config.yaml
head_dim: 128
d_mlp: 1024
vocab_size: 512
norm_place: "pre"
positions: "learned"
tie_embeddings: true
init_std_up: 0.0312
lr_mult_up: 0.85
lr_head: 0.00654
warmup_steps: 200
final_lr_fraction: 0.0
doc_mask: true
z_loss: 1e-05
train_tokens: 416000000
dataset: "wikipedia_en"
MLP neurons of a small language model. Each row is named by its layer, matrix (up: input weights) and neuron, and shows model dimensions 128-223. Each number is 128 + 32 x the weight over its row's rms, rounded and kept within 0 to 255. Numbers have three digits each.
Before each neuron's rows, "fires on" lists the tokens most often at its 100 highest values on Wikipedia text that the model never trained on.

fires on: "p", "ap", "s", "c", "0"
L7.up636:121077187086132113121105067169115155177079154087119181143176094171119126108108152119155156057158169137108157117144121163118107140177142117175114108117118168150078156150171066129076108146117042088122143132095152180097150114127111117121112139126115149087110139145177086142106220103105186179

fires on: " on", " ", "n", "t", " n", " |"
L21.up572:127199103130134097127075185103106144128169116131081091136116079130103127106115136168195086147105128160137125118197100149156104137083190133130113150128122126125140115146119115130111130091115211182136165138103113103140157084137145091123115156124118166113173149194101170132173176135148148118

fires on: "p", "ip", "ent", "ap", " P", "ing"
L7.up607:108158170113096126177073123124175127186104157107098181216132111139180194120121114071149126140161131080104152101175117150101151155123128083148099165145116134127088141164123162130070106128114066132136082141128195167088145140191089093152104146127195169110052119112150154126143141164117130206

fires on: "h", "ar", " al", "l", "al", "u"
L22.up466:034051103123113129128100161140138145147084107127181178116195071077128181105133145150169113134099169143138138116141114086192175119128090101134070087101157132115120148143174194132141156079138119160148109099150155133100133154082113114101152096116168118095115114125150094103185068093169120142

fires on: " V", "n", "g", "b", "c", " B"
L21.up134:134149128158131179102180115086103110135190121077087153149127095135102146171135054148191161096111142124094149145140108119083088120128072146151104119132137077129113078145138136137147141104192133112149118078105106113112141128147103101108131139130150152129097141186215157187118176143098131121

fires on: " C", " B", " c", " and"
L22.up733:149104122118187129133117065068175115066125084121148118115087115100138147162081129153152105199129143070053092086140129128120100137170087138166140148145136131136118197113140191097130155117133143123105141145138096096132098161064139114142093160138094137117154195192080172106133150144178108173

fires on: "av"
L3.up536:172158148064095123147106158155092157191180091105108144083147142116197168096123111123133128125084086105128141098082154121144096127110115108116152107137098094139096187122134158163055140147171183133097073091141099070097158191106173116126188143151126148172129122098119207134121115147168099153

fires on: "2", "n", "1", " ", "4", "3"
L22.up400:148146131090116125081144102113110128200084128138114130168098111130166124097165121144102108127074072153112158099191102114172128126102214151050131144196177178131187157126094158147166188120157178112073121133119121082143159105110066128107101094168149139106149158181146145134171145176133132173

fires on: "un", " R", "at", " l", " of"
L20.up785:091077094086103152158088128114063158105154157136137120083140099127178078110099170116118105132093095147181141145083165167117130181137064106142122142114106183099136070114154144080144154173193118133127150072150121129097144134114097117062122105122149130140149119109171188122112177176166191111

fires on: "t", "s", "av", "ell", "in", "od"
L7.up988:135141120113104098152185126178103182159105053161176129096118109155145069112132134157138077141098134125130129091148099172151104096154137115154120140118132118084150135149198132182037114155135149143124078127140138160172125121089143144106159095102153094157132103144087188102123079164139092064

fires on: "or", "og", "ri", "ig", "er"
L20.up702:136185149143127166143162127126096083103086151062114146173080161151121204102107131162123138135112077045159135153145075110132102194118111156130129106134082157125154229105129130113149161096140095082146199118121177150094151080082096102180093137083153111202121124119107149136147153149117105104

fires on: " and", ")", " ex", " as", ";"
L3.up677:161031149182162100127184119098129145110132066127106123154146142132132134144126121165113146178108133104070186187125139078133127097100098106136113135180096172099145084160142165144115168145126119139162072137174115135092118166105132210121143149170094111159130171152135154118145115105135113159

fires on: "as", "o", "s", " |\n", "is", "d"
L22.up766:118068118140123107172132138146109165094120161129167153175129172123148066083119133110162151175119171177101071131144102104176113103112184094137111099132150129133194089108077110113130176103159135084102108104155109172122104136121168129085101136133117181105131143144129134073100109136157115107

fires on: "b", "r", "d", "s", "ed", "n"
L19.up802:142134161143127131137139107115108133061176172134196146180128157111212145147075049130138136105131172154112146139120103167134125090122121041132125118150161159150167097133158134138097170130127130073129115050151126110106105167143173136134167126130117167112152108161188149163170155135114113112

fires on: "er", "or"
L7.up824:128120175143108110101158097115110095132130145058176226169118134169131147100096072193146099066092064118152159186138126118092090098104120136144136144123122184087093161131085177078106171115159105122092149146162126188137093153087141135146129126132119152125052094021141174089085125137140156122

fires on: "l", "h", "a", " p", "i", "en"
L19.up198:120121142139145136114052146100122128131117155163135105165153166124090191092115191138195106123136124152071109135097160138136173100128104160127074091115111062118112203167102141137147147117179160145144086156147158158122095131128149130067108103118150096154122125125107110185182044186130123092

fires on: " C", " c", " w", "H", " H"
L21.up429:145091046086180123093105094081135123143147116087087120084141164109130174118150107097175101184137161122108117077122123144139082120149140123131151055167141124156140107144053165169140151160182094144129096110152150168137110114103112121089074143171116138200139152150138138159116207138147159172

fires on: "\n", ";"
L2.up817:136112131135169136191140125135129151170134059098105111171053094118154122113068123173122140155112094132065164123160095098152127110080111113175086121136124147077099125175142214100066150181138086166074077137076111169106157112146095146081103202166117129082066147097071149123094168111134164088

fires on: "iv", "av"
L7.up727:119164111091081095147143126174125153182116108119148136103091150091146128060149146108130119090062149112118138114131138111136111082118112113126133141136096116088092132174169196089109121188114115100132153114106194163126123158123119134093147142152102143150133106106120186129162089148153079071

fires on: "ad", "p", " R", " re", "d", "at"
L19.up243:111128089155103148167125072149090138137157142128121099115172134135166075136108139138172164177151099089106148168090172227115122152151058120153114139106138112081126062106170224104128131149087170125144100115142164139152181119101128182079129106134104166156156101088210081155104169174096126084

fires on: "ad", "D", "ed", "od", "d"
L7.up856:127110120171080122119074075107133122166180110095156151085125104165186065121094175135112149099098109128110131166154138136131130069164064091158157153077134161115138122131178171102108153134113129162083078142155167168098152126138120184121131125159126149137056104098162159090097184132134156170